config = dict(
    num_hidden_layers=8,
    intermediate_size=768,
    qk_norm=False,
    parallel_block=False,
    extras=['capped logits'],
    beta1=0.93,
    lr_head=0.00707,
    max_seq_len=1024,
    doc_mask=True,
    train_tokens=461200000,
)
MLP neurons of a small language model. Each row is named by its layer, matrix (down: output weights) and neuron, and shows model dimensions 0-127. Each number is 500 + 25 x the weight over its row's rms, rounded and kept within 0 to 999. Numbers have three digits each.
A block is one neuron, or neurons of one layer that tend to fire together. Before each block is what it responds to, as a language model described it from the Wikipedia text at the highest values.

Description: Periods, mostly decimal points inside numbers or full stops ending factual sentences, as in 726.7, 1.43 sqmi, "all land." in census geography text.
L3.down138:482462510546488498495508530493512540492563502444467476483550466497472490506501496511497504537483477526475539519462516493507466487453527489507465511519493501540513495413531518546500477504454561526517467486475493539502509437479510466510492536506527501488475475483498531501514466478445453495490454501500484489518512470496563498481465532514477472470523477514482483523506468481491505507446
L3.down411:480515498533492508475505479504502486516519526514508515539457444454497523496470510466500476487477513497508458460531514488508488493519504464513473490454512485487491515534558516467516512578528460538491517506522459492509516525483494487484479494546503527530535513521496469557484530505496494490493508451511430515473476517522539516472510507463498493503497510460480493486500494450551528489477
L3.down514:483505496477466477462495518465528459491530537491506500469498502502518508498510449517495510469462509467480524484485487516536471471499502470547498516509494440523485516528542454520457502525499528512514467452475502518486487497519499521533520528489509493504480487515475467510490496471473481496495497541477508461509465460506505491475524538555472508495505489500528507520474502453460510508445
L3.down523:496513517538491543469503522532511497451515471500533529518489462482506483519504506504492481502488449518508491505442513494467478527516475467498405512493524508471451495457491457472525490478526455483487518454488500503532508520485511487499492517486505490475503480495542471543535473486484484493490501494495495469494490487489513521510523509537488503464500557457509531438524470515458529551500
L3.down588:513477499468509439527489483523507527529518498478519478565490509498528533494503492512492495484451481508505469513509507529532507430544529453495524482468511508504479500522479527530530541517463476468496506505474485499528504509523504439494544477497506469525497522489523490446514523494462523491490562522514517512527481513526504515520480529469520530517488513567482473458480491460488495478504
L3.down657:537489527486467441497485498509555500530450488456515542472498472485512523395490498485527535513500504508480451495454486492504525480506515491507495520517510460513509486494480490495532480508538513476507465475484506489522477466509487481491488543494508465480490476458541481522476464481495513474552486506512526529497465538508526490490522485559477563493486496494541504489493567508454455502497
L3.down752:482491534500508499499513484462508497458479522524498442498502501518454468509438459510471494501506526511543462521485456503513494482458485505507474538520478527516460527515514515527484506505489494503527533525484488490483524482514481530485491510438474530451447483531491479511482494509528522497511530486506517532483516501516512485496481520493480456546503505485507493478521546505552479472488
L3.down759:474520500472446507469515512537519509516516492549462517448500511536451517466534523493515483478526527492451496524477503468504493536525530525516561505501514505495493490496503490486515487544490533511490508519487530492439483510530439548506500492509509500495524495511500520483469509482535492514540470540541490526489525567426552514506487474502513511527509464512470471469517493491529482456467

Description: Sports vocabulary in sports articles and stat tables, such as pitch, League, scored, made appearances, footballer, tennis, roster.
L2.down190:495501483505482494498430488457481489452530510495529502495507500485513477508504492495487477558514513520523456503532495494532510516501517482538495466478491495515515533499484472471522534468477528473489461509513489473529506520542471503509499496545506497459495475506482486519498502494526472573522533475526450521455537489477508503469465535470540547479515490488467505510533480422542506492451
L2.down219:496513500475511564536514548495490513569478499492501489529506483487502438495489493507468503508497502496512502497537474500533529509518539509483508474531476470503491523482461511458492497500458483483516500452510508504556494487492537486492447545502483520523494494513470454472517464516482493520475506498504498474508475501518540489489577509515480514494525524480502521479482520472503553495493
L2.down223:498504513524505528511496490514461531519550516468509479518474523525505521502445512493495516508499509536515507493502528579498507472493518490554498536471582507500498471459528511517510504537533455481510495467529500521510534522502513473448488492540498522493525490472487491495493545493505517540462438482503522490537473482480498510488532495472518489458473531468457523516510520451497485505531
L2.down235:543512454490546484511468543502528534521507544533501503516516463485490526480500500477515495486535507533499494495537495459498499463522516494487525476520472505482521551476512560514485453460478490504494485570513493513475514478536492489472519484539525530539484471497514516494513498480476478511478491509532487495470482572500452520504477464459489495487483505554476488503476481483516528493501
L2.down246:512503498513525508533476544516486488526510515447527514430509489487519524512492532453524528481502492441494489487494487484537489478513482553498527460510403463519461499505498454513523525522479476482518512520494498469508494502448531528519526496505502482487513510430527498499485472510513465524488509525483509516571549510492480512504465485527529440476511486483474521483496513546470456533475
L2.down276:508509494479525533522495496508516545504510496474478486519420517458493558515524490505486506501550543491553500545456479529501500524495527465517472491513523493552539461497483520538527481475497511500493552530520514492502497492481500500509548476480494505514529488475511476549484564488538504520547425480468493497583511480488491533470506501498490473466513514521560519509533479469516498498467
L2.down282:525480519473472517481455519526529472519471487480457494524461472477499462488486542533503554538547513514485394528489482510461493501501536468508511508509466477504517516485528512513518500527471501526497508498528510477497491513461570511511527483505502497509483485463556480508529485499450498510471470525513504514495472522497516497491480458503473497517474504485505515510494497563521492499511
L2.down408:509472505491507490473536529496496522532512516520467489480538457469520459492499536455506519502469525500484519524502452479554522483552498526489526531470482532459494471463478535545500463496497510512508450515505486478469509506524495467488454466483475485536505523534483452530485502485496537485487503464537488462456472503448463500524468521491486567520509494488568511497496505464481496517504

Description: Verb-group openers after a subject or relative pronoun, mainly has, had, have, could, will, plus determiners like some and any.
L3.down42:509510468480472488513508490509528474541505451511538511506485494498544538512496512499484485506494496516515505446488537520508524491467549501504493504491505438523435478531507468534487493537478510482481496479472509484514538518561497478514515473540492518503497527480519515487490510519466525477468516506539496520509462545511562555486538506494463524515472566459559520462436500501495516516562
L3.down142:474499502520489477462516480492463491506518522504504493500538531481481491524539478481496504530505471504468507526480525518509569516475536491534485517492531450482495508510488498468494492511520498508505508493506534512496510454513503506494533500506508529471503527523512486563558482528497525458523510467532486434526475546492525506523510478530545486489520513500499532452503489554537487496510
L3.down233:473531540485533487511513485510463497493452511479464497526522503499515533481542490475473473513490485492464495459490501512529519426507473469476464496527508503501498551486478515499462501558445509502509506540498481501502460498539476480510505510540502456505526504535470467517504537520474494464512502505520474498492516514541505499514511525494496494485496498523511504483555517479534487496443
L3.down306:493463520494497548494485543512514497500528466494510486514504515510510541514544510518486502460496484455493514520501501489528491542544484500477534499505521492500550505521501524469475530461489434489458493470492493489506479466508470465510501516498513521472493502549479516458467496484496559448470471507524513496520474527484464471468508466506549449482457474519564481461473514491506478500525
L3.down419:481482443537489551570497487526524464492461552472551508516460460527489550509447486508499532482509553506473495517453525522503450486534509518483510499491495499512490497511492489518469479509514528485467484475524511518486515505504486466497499509500513492450511520498466483493537508527477508527472457535508514463524501478481497501456486466513483447506535471549528528513529521494450459505505
L3.down525:532482495514522504508434498509507507495524494469535522485546468482498514502506510476479472475466459493460516489501480507537468473535500506518503500482480464511484521478513471518479455501480491540483458471506494506549513488502480502463510467511540465497475497502502482480524497482477454495510497505511504468509530545519501503489461518469536485479563469479518481523518539539516515523519
L3.down551:507476526517528552468523471522518446511512493500476511473468487481477490533529507544503460526542504519550463501519494485513501511488532499486488488455484473545522484532520475519528480495443490487517533478458530515522510526491485491516472503481529490546464503499521440481507543501533487520493495524543496501513517494445530522444473507494488532504464483511490533493510509541527507541470
L3.down624:479461491489539480474479510475481429497487493507500505494515524481485498514507508498530466528525489501513500509522505489503467511502496514477484492490502482473493511480480490525495498483519486547454472491465483524494501545515534528505503495499489487510479518502514504491515505501502482503514507516512535473522500525490507522468531519497493521484479549499475536484459477496478481481512

Description: Tokens naming a league, division, round or tier in sports season articles and tables, e.g. Europa League, Third Division, Conference Premier, first qualifying round, All-NBA First Team; weaker hits on scattered word pieces elsewhere.
L3.down73:516512493475498489485488529488509486503494539493482509512492485526495494478519481540487502564470486456513507500539475491499492470483505550529533499502498524502458492508515515475547530517499533500487504508481460503513565491486486491512574465516493496468506517554528485525474499468467499514509522502528486476481472522509527476508493463487483487453496472483490519514519508522491493549493
L3.down82:466552503498447509508481528482519491497476465518514459455498515526488500512539485505531506506487470484535491543564523449548473543524512473547513481498458480514491502519491512467548491515504498471492490524517522496514518478516483480478481545485479492529447481503541515489544511491484452522493480469514503482469507512502509513498438470543469508511515510524523519494467527529478533503488
L3.down312:486486467492490462502490505484500514452480507593464488487471511538451488489461496480483468461490529494502494513470446575514521516469525474528524495490521475519509516524517535468508510512465487492439548484493513514512478486474506493505476487469490507534498557514463481513518529504455552413506537515536489482453497524526532489488493455506505463499499523508490508481476493515573497491511
L3.down347:496507492500469494505536551492499507535499498485503482529509464484499518483498502516548551502497494528489527459516493497470481506569514494526478482515447479489440525502496500476547515533544486480470495528485513479507502519457498504467511523490491525520484495543555495529467534472497499494489522494515497487464473509497554481531512534518529491475517451511535504489515512475475508492443
L3.down485:482463499445495486503501493482506502519542504526463501484475465481499481467519460482492481505530518530487485517521547458460466525471494485489521543450524521489496478471496487478473502568477495518475457508504486479549514506498525459506545515449533525475533499563475516465517500509520504521478545488504483481509502512513511468488519504537503477488492511483471496541533490463533514483543
L3.down531:488492529504515476502470497491484487536530456518489509435472508545513494440503500492557481485448492514521489520477445509518489492482541500511476466448498503463483512506492506480501471494532494448506533471510472474479486548500539487490519540495487543484514513518494497436552472486485507501501491553502468466529477516498479521510493481463523524479560534505497485480555512488485522506481
L3.down650:552483482507529546492481527496566467511481514500530509512450533457542518513505444470470523529491479516475497471541486506528522495464504494531476516489500489494501505512498482486506500497530512503504510505506472464506539515506471491540538537503547498522478512485449475460520501522478515479484494487516499499491523513484525540555476522487526486481432536455505500457497529518499487481481
L3.down699:487491443495471499532540510512487492530523509529549484534504470483489519498469498532522505507524474479505479493497505449517452518498485512493455527505478476486518451478516479505502482453465493495503552504507519457462480484500502501518565503503535488468501523554517499545487486533499504535497508543542502495511532526498496562526493482501463559544532542478480486503540522496519487508506

Description: Fires mostly on the line break ending a markdown table row, especially header rows of sports standings and stats tables, plus some digits inside table cells or numbers.
L5.down52:539450471502441512525516515502545540506478528527493481500487500506485485480518523497453502537524504489514452496514505537511497483501489513506521545492485506462470485474483472494443489456506481459505409513479461494497489516511518500521515514484465500493498506485497469493537515543492545502528485496498492517494512510510508509483480514516547486558462457475467542511488527490482455504488

Description: Tokens that close a descriptive noun phrase just before a specific name or place: "in/at/near" after nouns (school in Lahore), title nouns (show Countdown, guitarist Tommy), sentence-final periods.
L5.down378:471491493505490503500483485499497525481518479486496523531490501515522507500511533496504512505505546496505490488515510505493494527479458462468455499498508526495505448463454488530534528467538494480488517509538502508501466511488488531513533511498490544485513520518521536481504511511463493539458496479495493490487491540486543461500539526500468481450511492494522511501525470498552485512509

Description: Quantity words such as all, both, two, three, most, some, various, usually opening a noun phrase, e.g. "all land", "both domestic and foreign".
L2.down25:454518426480520508481493484504470478495474521539483500509462488531476492488450504510480506503476525457472508503495490517507469490495490513489555509535514498491515501540479513510525492583480511489510499494491521517494504489559478480501484489516516480530519505523464523464493531489515490473510491487498499485515485473496529491540524495456524511521482519518495518473453490491520473476463
L2.down33:517518460491497493489537495546516495516484524532510492475502495498463475479512505538520454481463504470495500512533542519488510480478442483507494484490553468510474482524486465440479477549507486461526473479494531530485517537498521452519541464487464545514505499491508542490506533496458512511455502519526521490510484492521506522529478471567456494508464523497511497519476493486554509529516
L2.down225:508486510544453550554451520498467517494494499507522480511499507535501512493511496499491497454489496484483463513492523509531498527526471509537519506502533468510494467476493499483465503472504466446497481522485542514509476474534495473525499484465521492511505493493485505460505467534476481453531503496499528498516454524522496541496483485470516496441499520502485527457478505485498512484506
L2.down460:522469531489519501512547549551475486504508512529538481505519488481488497480468499486505479523535492495524502491492522555502482475478496470495501529543454507579489467484469479475494487498511522506488457491459483491517506509515510472484555506572558471540504515493481514491513479510456526474474522532489490530506508551475463462512526497516566523517480498533486511490523500493526510476503
L2.down615:496470484499487517550535512462509518556475502465498457491505513466508458516510496473480482498493534499552495480506500516480519509510518513459499450475483500491512503472453503511494520488516511498527507434507507512482489455531501491469464514463496525553508502485495471518517491534471568453518456538513503499474478560502496521491492520520460514529516513465503548489443507484483506488475
L2.down662:517538516460494497540482506479487529469511490504502496503497531490510445523483503498483517466480508534539515472483492504456501493526486449533484486488550534509503525461481508486504539525488472470502496540524510525465472469469467516531479481472505471519564505479509474478543481494489507501568485469486539476508487502503515494499488485498526499522472532511560534491515466540514484511518
L2.down702:478545495489500520492551492527511493485506521511465530495483489520532485457475505497494512505482500528494478493521510508480512481497494499494513513524504478514514561519514489499467481490502519543506509570494491495488479476514525474507542488506513472467488497510521517521508474468480481499517498461503497511471533529475536536493516457499529462502510517475501498555496521476481562495510
L2.down720:497499476496525501490508496538482475514498503449515524466542501564489534458508468500504518507489520474518500523484475512515509485477516500514503455458468522502470470449485479538490433487511459519478483442531503482476511541481507476500511470480494490518495512452504465442495513456493500490478471575516495493490472481500529522506482464515479445484480517503532467465458489555504482473463

Description: Tokens in sports results and statistics, peaking on in after a score (beating Morton 4–1 in the final), plus score digits and dashes.
L5.down313:455472483483517493515468491487455529526495467508470500484501499522471481511489536514471526534509459534521484518491482464513474472479500479516509539439505535505496564489545468523498500489484503518483484471545489472511491543501527531489510498495504509496486503534480492462528510545463540492544490461463495520457475512496530516510496471540471485487466535505483498532501473536481505497497

Description: The closing pipe at the end of a row in markdown-style Wikipedia tables (sports stats, election results, filmographies), usually right before a line break, plus separator dashes like ---|---.
L3.down231:533502482468504490475514537516507485461501502503502468550487500495523505480477519518525485476457525457465541502525492492493517519550497481495542513456480511493518474529513548494506545509522514530479533465537499467524471528487481529459507523478473519517513489513534515509444510485511529498554516492467517512501518455452495526521503513496478492494507552509502486489498485480487515524512
L3.down274:505458509487496483490491506510556464473430510484499516474506503505486507458492485538497491519512488472451480477498506463484480475523526441466512504526506469505487465516432516500490520488487473518490496509545491506489500460497482514523469492478473490452502519554510531515501514489526515481505497521508494535507494509496477477506493499489507515518494549517524496449505488473510478493471
L3.down367:468500503513488491493459444499513460482459519504513520511504521479470490480493482527505504505532520477411514440508509487481475527504480476499510528499496513489516547519484492504513565542543523553507519486535501469527477508542570508467477523471443510511488506505520542523483503548518494475510478508492486456495484496466495498539485525527493525465475487461540513480499495481503466519514
L3.down499:458507548512490485493459460530509472490506529507540482503525501514480491541466501503471476541479510505507499527468466514490475486497506483489528500560495504528496510527494562504463529459504491520476502481497504514496509497481521512475475464502504517511511519506487492545518497515492505504477521529500553480468518490537496492517506538526519511473511469535500492464527532491495457508532
L3.down565:457467525501513507483468494476517508502525497469503532511492473493507460482513489542517471491526530518513518523523459480492479498470478515532474480489497545517518508534531488446497486447476479545553517469482549489550510490497502467479511510515569531486494470457482515495515527498500481528523490519461529524502534558495540515483516522492446472513475517533496519504498447461532495524525
L3.down569:439489500479523495519529525530498462485478517485506466517506500523491522519519531483488459507447485472520490522470453527495471505484532519536525501562492556499465551521476470507537489505513501497548480524431501499509514537494520494502482480531499529519479502499470512486484518483509472535497476502461544517532501523465510502531518522530520490514449529516526529485537510500511488477549
L3.down662:533468521542532441511478501488505536508489513464457471520476467541517509478523484510502467528501498477476497529485501478507534449502581469509519506495483473472511478424507471518500505513506507514527502485498500511523459457475507524504474527506488504502524503479518473508454480475439488500522489517491547502484573531530516476513517515472496521502467495499511516525493503507520516489506
L3.down708:518492489514459494494465494529481507499495505464480497501530516500497489481514496464492459490538489483468470489466488465489514553495539497479515512430493507507474498482484454494537515530508566538517465494513575453505436471558494520474501544480505477494549491497497519527507477521477501454539480532495527474479542512442503503506502465507480493491552525544478552521465516500495442521512

Description: Quantifiers, numerals and noun stems just before a plural noun, e.g. some, all, other, many, hundred(s), goaltender(s), politician(s).
L5.down439:556521518513478490538456489482505516473524508501492538497489516550494497491513505509462497525507522514498546526511506501498462506433534511521445491511509488523485525481479505508537510518518522550503584480497546477480484481529511518497501509479453497485488489476496463524483475500507514494497491471494487471499533505545496505491496471512486499537515472514522541509505477435545526522487

Description: Full stops closing declarative sentences in encyclopedic prose, before a new sentence or paragraph, including after numbers ("height of 125 ft.") and occasional semicolons.
L2.down168:469480474482467497494498567486540473451492517480530481499496469546512542498494545500548503564491472491498469494470506492510505463509509493510487525511468476464482465505484534523486504540525476513522474495494494522520529509534503526452464494502484505500479520492514488499496493469515472507523469476524495510524478492517515541472504483508478536491508476511497464474496482513497480490462
L2.down249:470524534488525470555531517485471496499477495506503516549500496499549496492542512535488528493523520483469545499474473479489519499491518507493547491508445482483490514502543526521516508469469439498454487485493528533487504496524513548509513500493539470514502488448480503521493510495497550489551491518504534482514514429502487487507520544481468466501520440534542515504500520512486529500490
L2.down325:501484491576510449515475478500517478522532534470475477472501538516523509459506485502499501500476524503502461502557523434522481502481468509505487545491513492486498451499527478465509485501485499474503481483481472524509457526548495538500500518479496508500529491471481499501503467494476446490510494461493519513523494501483518558508510518466500569562468519519486527500458485541493483473507
L2.down507:483540507534478537553489509486501498518516509498456506503480518482494500461525503518554485541462470515508487469480472493460486507499465478498476497577514485521503502466520507510469460552484510462489482534511501536534484514499519507502503542529486475449493465491498541532502507555550478509503514513472516525503479491509481490515531494507505539511537516561515524517519488491469503515479
L2.down535:470502535546469468540509482512521464464441455492532516487533464516459518440523557497521491514467498463494497509520478495530483510481477462519455486518496464508537513452491502501471527498494514491526486475511485533513532487434478490525534542534529509504476502489476505485560451487481427510526483478472513516491533501497537487460511535542488494518499519498517514532523467486446495521470
L2.down559:481491526525504508478478496538468498502506453500495514504532498484494497507485516508451505529512527520500502506550487457520480512572524489511478482508504476490482479505494480524468518553485509524481489462485473534539486505493502506497509537528488529507508497441494463496498506506483492521467513460491504478484474489489479520526506498464546523477460505471469536509496520481482481511484
L2.down727:500507555502451498515483520510492545541531495505466469478520522507422484500525505499524500469501505478535538524521495505481511501494475449518462461503526527503494487462545544503525481498484520518499547483486458493519511496482488492500500481495506519524479495494489522506460485474490489521529489494501506483493497544540558539506520525549476506453512477471460467490516457486496525504494
L2.down730:511482536518490493489475479505511524537492517527522519470518474498521515514513500469520525557513484544496498451474444447503495509537491498542518500532483433554468482534518447477498485511513511490501506497442524506520524504505443475499516530452512485486519497460485506497503497509472532491515495511519496492499470502518521530520509527463483476521476491551552497464460517468459478549467